Weights of a small transformer language model: biases.
MLP neurons of a small language model. Each row is named by its layer, matrix (up: input weights; down: output weights) and neuron, and shows model dimensions 176-239. Each number is 50 + 12 x the weight over its row's rms, rounded and kept within 0 to 99.
Before each neuron's rows, "fires on" lists the tokens most often at its 100 highest values on Wikipedia text that the model never trained on. A number after a token or word is its count.

fires on: " " 52, " in" 10, " early" 4
L9.up501:46 53 61 27 50 20 59 39 42 57 43 56 49 64 46 56 32 73 68 62 46 60 56 63 38 29 55 72 47 43 49 30 44 45 53 56 45 54 30 43 60 42 66 67 48 34 40 48 50 58 54 61 64 76 53 53 47 51 63 74 47 47 47 67
L9.down501:58 41 53 54 49 52 43 49 47 62 18 55 53 37 44 55 39 47 51 44 17 51 30 34 47 32 48 76 46 61 51 33 48 52 37 46 67 54 54 49 31 58 55 66 45 52 52 39 35 48 65 51 47 63 65 63 47 59 69 70 49 46 41 40

fires on: "0" 16, "3" 11, "1" 10, "4" 9, "7" 8, "5" 7
L6.up107:80 55 75 79 49 68 51 44 41 47 60 59 59 45 67 53 65 44 53 56 49 65 50 49 43 52 40 50 48 46 29 58 65 40 57 32 45 51 45 32 44 47 28 36 43 54 52 54 56 18 51 36 50 43 53 53 31 21 64 60 62 31 51 53
L6.down107:41 42 58 57 52 43 60 57 44 59 51 46 58 59 43 34 55 50 38 49 58 71 66 56 60 45 69 36 30 47 33 64 52 29 55 50 64 32 41 36 78 57 62 84 36 46 40 59 36 50 62 44 38 48 59 58 26 38 60 43 61 36 59 31

fires on: " " 32, "-" 13, "ric" 5, " ra" 5, " Th" 4, "A" 4
L9.up570:36 43 53 43 67 33 49 38 51 61 61 57 35 37 49 44 23 61 64 38 37 17 73 63 50 34 64 54 47 35 44 58 37 41 32 41 41 43 53 34 39 52 49 62 50 33 45 50 66 63 21 62 60 65 71 36 45 38 58 65 64 62 64 56
L9.down570:32 60 48 46 37 56 53 50 54 49 20 68 24 40 27 83 62 76 38 44 46 71 43 46 71 54 31 64 50 33 44 38 20 39 55 60 53 59 42 59 53 47 48 70 44 62 60 44 52 56 40 43 44 43 66 41 63 42 47 56 43 48 68 38

fires on: "0" 17, "1" 16, "2" 11, "9" 8, "8" 5
L6.up296:48 49 46 72 43 46 55 54 49 44 41 59 59 33 66 59 53 59 66 29 32 78 35 51 61 43 40 55 52 48 50 54 54 84 33 47 64 49 54 63 54 56 42 38 64 49 63 63 59 68 46 63 52 66 55 14 51 55 60 34 52 36 48 58
L6.down296:38 64 47 62 58 40 40 52 43 67 54 39 35 41 63 47 52 40 50 61 48 71 50 32 34 15 62 32 38 57 47 52 44 19 68 46 39 38 41 62 45 55 39 27 48 86 34 46 46 56 59 32 64 59 47 36 64 41 60 53 59 43 35 54

fires on: "ol" 22, " Col" 14, " comm" 10, "ic" 5, "m" 4, "our" 4
L9.up180:47 43 25 46 61 65 48 56 35 45 31 40 35 59 48 48 56 55 58 15 51 59 56 52 33 33 71 64 54 66 22 56 47 43 64 63 43 44 34 47 60 48 50 52 61 56 35 30 66 54 71 71 51 56 43 39 52 62 45 66 32 56 47 65
L9.down180:63 60 72 63 48 22 50 66 54 42 69 34 51 59 32 45 60 51 58 58 43 63 32 72 25 62 42 68 56 49 64 52 51 50 36 46 34 67 37 56 53 47 42 56 57 59 42 56 44 70 55 51 61 58 18 50 49 47 67 53 47 59 32 49

fires on: "-" 29, ":" 18, " of" 12, "." 6, "ies" 6
L2.up47:25 46 24 50 55 73 52 42 61 52 55 58 64 47 28 47 33 34 52 44 78 37 54 54 57 60 32 40 40 60 51 57 56 51 60 43 46 52 50 30 34 58 55 73 49 61 57 57 36 50 63 44 36 57 41 32 40 42 68 24 68 59 27 48
L2.down47:39 54 77 55 34 41 41 47 57 52 48 51 64 42 63 60 40 46 52 61 47 32 46 47 54 64 53 48 66 42 58 58 64 44 43 44 60 57 66 22 49 57 55 71 57 52 49 43 53 40 54 53 30 63 41 15 47 47 52 49 47 56 42 47

fires on: " M" 44, "=" 30, ":" 5
L3.up134:45 24 52 61 39 39 50 48 57 50 49 36 53 58 63 70 52 44 40 78 46 29 39 39 40 34 59 56 44 62 30 58 56 59 48 49 42 53 56 52 43 57 69 59 49 64 47 51 52 54 56 49 27 77 42 58 35 63 53 54 42 67 52 40
L3.down134:55 47 64 40 54 45 66 46 46 61 54 69 42 47 35 48 42 43 45 38 42 55 46 41 46 29 41 57 67 72 42 27 48 54 64 44 24 38 53 42 73 58 75 50 50 50 28 49 50 51 67 55 46 55 55 55 51 53 28 75 60 63 58 53

fires on: " comm" 18, "ight" 9, " public" 8, " det" 7, " part" 7, "ic" 7
L3.up178:26 42 35 44 55 53 32 63 28 36 52 50 51 78 67 32 51 52 50 27 37 59 43 59 79 69 46 66 46 66 55 49 45 38 63 44 52 43 38 34 53 73 41 51 36 45 42 64 69 55 71 77 59 68 20 45 40 47 44 34 48 60 49 73
L3.down178:63 46 54 56 42 68 41 56 43 39 58 26 70 38 75 40 37 38 59 54 69 66 48 58 22 57 52 69 33 60 41 44 33 42 34 54 53 43 46 39 45 49 41 53 72 44 61 50 58 65 51 42 45 61 48 72 55 33 38 60 49 50 28 25

fires on: " " 30, " US" 10, "m" 9, "0" 7, " M" 7, "b" 4
L8.up1022:71 32 55 38 63 70 63 38 58 52 34 57 49 28 66 47 24 69 49 48 38 38 40 49 59 48 70 58 24 29 53 36 34 62 49 50 43 29 35 39 45 39 55 42 12 41 55 55 47 56 44 68 46 63 52 60 59 61 43 79 52 59 55 50
L8.down1022:76 42 49 45 55 42 44 57 55 69 47 52 54 32 44 71 24 55 40 49 38 79 32 64 29 72 36 73 59 46 36 43 57 38 62 58 57 36 56 54 43 59 69 52 53 48 49 40 53 45 54 49 45 41 53 55 38 32 51 64 56 40 35 66

fires on: "0" 30, "." 11, "5" 9, "8" 8, " m" 8
L8.up295:68 44 57 49 62 59 48 39 55 54 63 59 63 44 49 45 54 42 57 44 36 67 40 65 43 62 65 48 60 53 29 67 29 43 53 69 56 59 38 70 21 56 37 35 41 46 53 54 33 40 52 49 56 42 78 39 45 43 29 52 54 56 48 31
L8.down295:39 54 63 50 67 59 52 24 45 54 45 51 54 46 48 34 40 57 55 40 61 40 38 27 46 28 58 39 42 51 47 32 42 55 37 45 50 31 36 35 44 60 76 76 46 50 21 47 39 47 69 24 31 41 53 63 43 66 64 56 31 61 56 38

fires on: "as" 22, "is" 22, "es" 7, "ers" 6, "ts" 5
L3.up185:35 39 72 81 25 44 55 63 44 50 50 55 45 59 37 62 60 52 47 60 28 51 39 53 45 44 55 53 40 45 70 59 39 57 37 45 69 39 37 40 50 73 26 46 49 67 61 62 36 52 40 65 43 49 34 60 47 49 42 50 51 47 51 30
L3.down185:50 65 53 45 64 48 55 47 75 59 42 51 34 69 51 16 24 37 47 62 28 32 34 61 56 57 49 49 66 52 49 46 50 29 74 64 72 53 54 47 53 32 50 58 56 34 43 41 53 53 60 24 48 55 48 51 51 64 51 32 55 65 62 32

fires on: ":" 20, " In" 17, " of" 11, " By" 5
L9.up417:26 47 45 50 54 37 55 46 47 41 40 65 49 46 35 82 48 59 47 25 60 61 21 47 53 59 37 42 44 52 44 33 46 41 75 57 46 46 30 44 46 45 64 41 57 48 41 64 54 49 56 35 57 47 27 73 33 46 57 61 41 55 51 61
L9.down417:26 65 57 41 25 59 69 38 43 62 48 59 35 41 49 51 75 54 62 57 74 44 33 45 29 35 55 43 48 34 52 36 47 55 51 44 41 46 50 42 53 37 54 67 43 73 54 56 42 37 39 56 59 52 45 38 50 54 42 67 43 41 35 28

fires on: " B" 28, " Bar" 12, "er" 12, "ar" 9, " of" 6, "per" 4
L8.up716:66 26 58 54 51 56 53 53 50 47 56 63 42 59 27 34 52 46 52 60 43 74 27 33 49 46 42 57 55 73 55 54 61 55 62 56 42 52 57 47 31 43 54 66 52 69 40 45 36 59 33 55 42 55 64 35 67 52 50 27 45 63 44 55
L8.down716:48 35 57 43 52 64 44 28 45 41 53 56 50 53 40 26 64 53 49 42 65 59 36 48 54 28 59 48 49 42 67 48 40 54 70 67 76 47 64 42 24 51 48 58 50 58 32 50 40 41 67 65 41 42 48 65 49 70 70 60 60 36 39 53

fires on: "-" 14, "l" 12, " K" 9, " H" 6, " J" 6, " Mc" 5
L4.up272:52 34 46 53 35 42 64 71 42 53 30 40 75 56 60 47 42 43 67 27 54 13 49 76 53 67 40 63 41 36 45 51 62 44 47 72 41 38 59 59 57 57 29 56 51 46 70 65 35 48 35 37 47 40 81 41 30 52 60 59 51 54 39 55
L4.down272:73 42 40 49 44 13 53 40 51 62 64 39 33 47 69 50 44 52 35 64 26 75 54 46 38 52 37 47 52 50 42 53 46 42 30 49 53 58 59 54 47 51 22 65 50 58 39 72 33 29 53 30 43 50 43 37 42 56 54 60 31 61 39 48

fires on: "." 44, " of" 18, " and" 8
L9.up998:28 47 50 48 64 38 48 49 33 58 59 41 50 42 35 39 35 46 56 63 26 70 48 38 37 47 32 55 26 46 60 43 47 21 54 29 64 55 54 36 45 61 42 59 44 55 40 39 49 53 58 40 51 55 43 72 62 49 63 48 40 73 32 71
L9.down998:50 24 60 46 49 53 48 45 42 44 38 37 35 41 63 31 73 50 62 37 53 39 29 36 42 16 66 45 57 40 50 39 30 55 37 38 63 39 54 31 42 45 53 61 51 59 43 50 60 61 44 63 55 42 51 54 36 54 38 47 39 35 63 39

fires on: " E" 42, " In" 8, " Con" 7, " Re" 6, " S" 5
L9.up19:55 49 44 63 56 42 48 65 55 44 52 49 35 53 71 43 38 44 27 52 50 50 39 54 56 38 43 42 46 58 47 42 47 48 55 37 36 49 57 31 49 55 55 56 56 42 81 42 69 58 51 47 63 40 32 66 47 50 53 53 47 40 44 56
L9.down19:52 28 54 68 51 60 46 54 48 55 40 51 52 24 42 68 63 48 48 59 59 31 63 84 32 58 35 53 43 48 62 42 51 38 60 33 46 49 46 51 59 17 42 67 51 57 61 55 46 54 57 76 44 56 37 49 40 53 59 48 41 50 32 54

fires on: "2" 16, "ard" 13, " of" 9, "-" 8, "p" 7
L6.up510:34 43 43 49 58 70 40 34 51 50 50 45 61 53 54 61 08 62 58 64 46 54 26 45 51 54 21 47 44 37 45 38 32 72 69 34 67 52 33 60 40 78 54 56 36 58 27 53 54 51 51 38 47 64 38 49 47 41 56 43 48 50 29 48
L6.down510:36 50 54 55 42 46 50 58 45 57 83 58 53 59 51 63 69 51 50 47 64 54 69 33 42 55 48 43 53 77 71 50 51 53 58 55 30 57 42 46 71 41 23 43 66 51 68 48 54 43 45 30 39 41 40 46 36 43 32 60 42 33 44 50

fires on: " " 43, "i" 10, " M" 7, " University" 5, "m" 4
L3.up14:42 30 54 32 37 67 32 58 71 53 55 45 56 52 64 58 46 40 57 56 49 31 49 49 46 28 50 49 45 56 44 43 62 52 65 59 50 52 46 49 53 46 46 31 36 49 33 55 28 33 24 46 47 55 57 38 57 58 58 43 39 72 57 21
L3.down14:33 56 57 40 46 46 28 56 54 51 50 62 46 61 43 55 45 51 44 61 53 50 38 47 39 45 41 64 61 66 43 58 64 42 52 33 61 54 76 39 61 88 33 66 38 47 45 44 38 60 40 62 55 55 59 15 35 46 29 74 51 53 47 50

fires on: "2" 20, "1" 16, "ed" 12, " D" 7, "cted" 6
L9.up618:39 55 30 59 11 39 51 58 67 65 50 43 44 47 43 52 48 55 51 47 50 47 24 63 55 45 41 37 42 55 47 41 40 57 40 56 51 42 46 58 50 47 43 57 61 52 57 74 58 69 49 68 42 45 60 47 32 59 68 57 19 30 73 46
L9.down618:36 36 67 66 58 50 36 47 66 42 61 46 24 44 46 64 56 43 46 69 33 53 54 61 56 34 59 41 42 67 45 68 57 39 46 67 47 57 54 58 28 52 58 74 33 74 44 43 50 35 45 48 60 54 59 54 64 46 51 47 61 41 40 38

fires on: " en" 15, "-" 13, " commun" 11, " Mc" 6, " En" 6, " polit" 6
L8.up720:60 48 57 57 56 40 52 54 58 47 39 35 36 50 46 67 47 53 54 44 32 49 54 43 59 29 48 56 49 51 46 59 62 45 50 48 40 44 48 47 38 51 37 58 52 35 57 59 40 32 47 49 42 46 80 29 42 46 35 56 55 45 51 64
L8.down720:48 36 46 37 47 27 56 41 54 57 54 50 56 34 47 62 46 49 37 75 37 62 70 44 44 19 41 48 47 55 39 22 51 57 48 69 44 53 48 50 35 35 42 67 38 35 54 56 32 73 60 48 62 44 57 32 63 65 58 57 48 63 72 57

fires on: ":" 17, "ed" 15, "in" 10, "2" 8, "0" 6, "aged" 5
L4.up965:58 38 35 38 51 49 53 53 45 43 52 45 62 27 61 54 45 57 58 54 63 48 35 44 41 61 65 34 43 66 38 49 46 51 53 50 29 56 48 38 56 60 59 54 63 67 40 58 35 63 45 37 25 54 31 49 34 71 54 71 46 45 42 54
L4.down965:59 73 50 70 47 31 49 34 64 41 62 56 49 40 31 41 51 68 66 46 67 66 31 33 64 33 59 41 54 47 61 53 52 60 65 66 42 29 24 68 47 60 46 59 46 55 50 60 70 56 65 54 52 40 39 38 50 63 24 59 45 64 28 51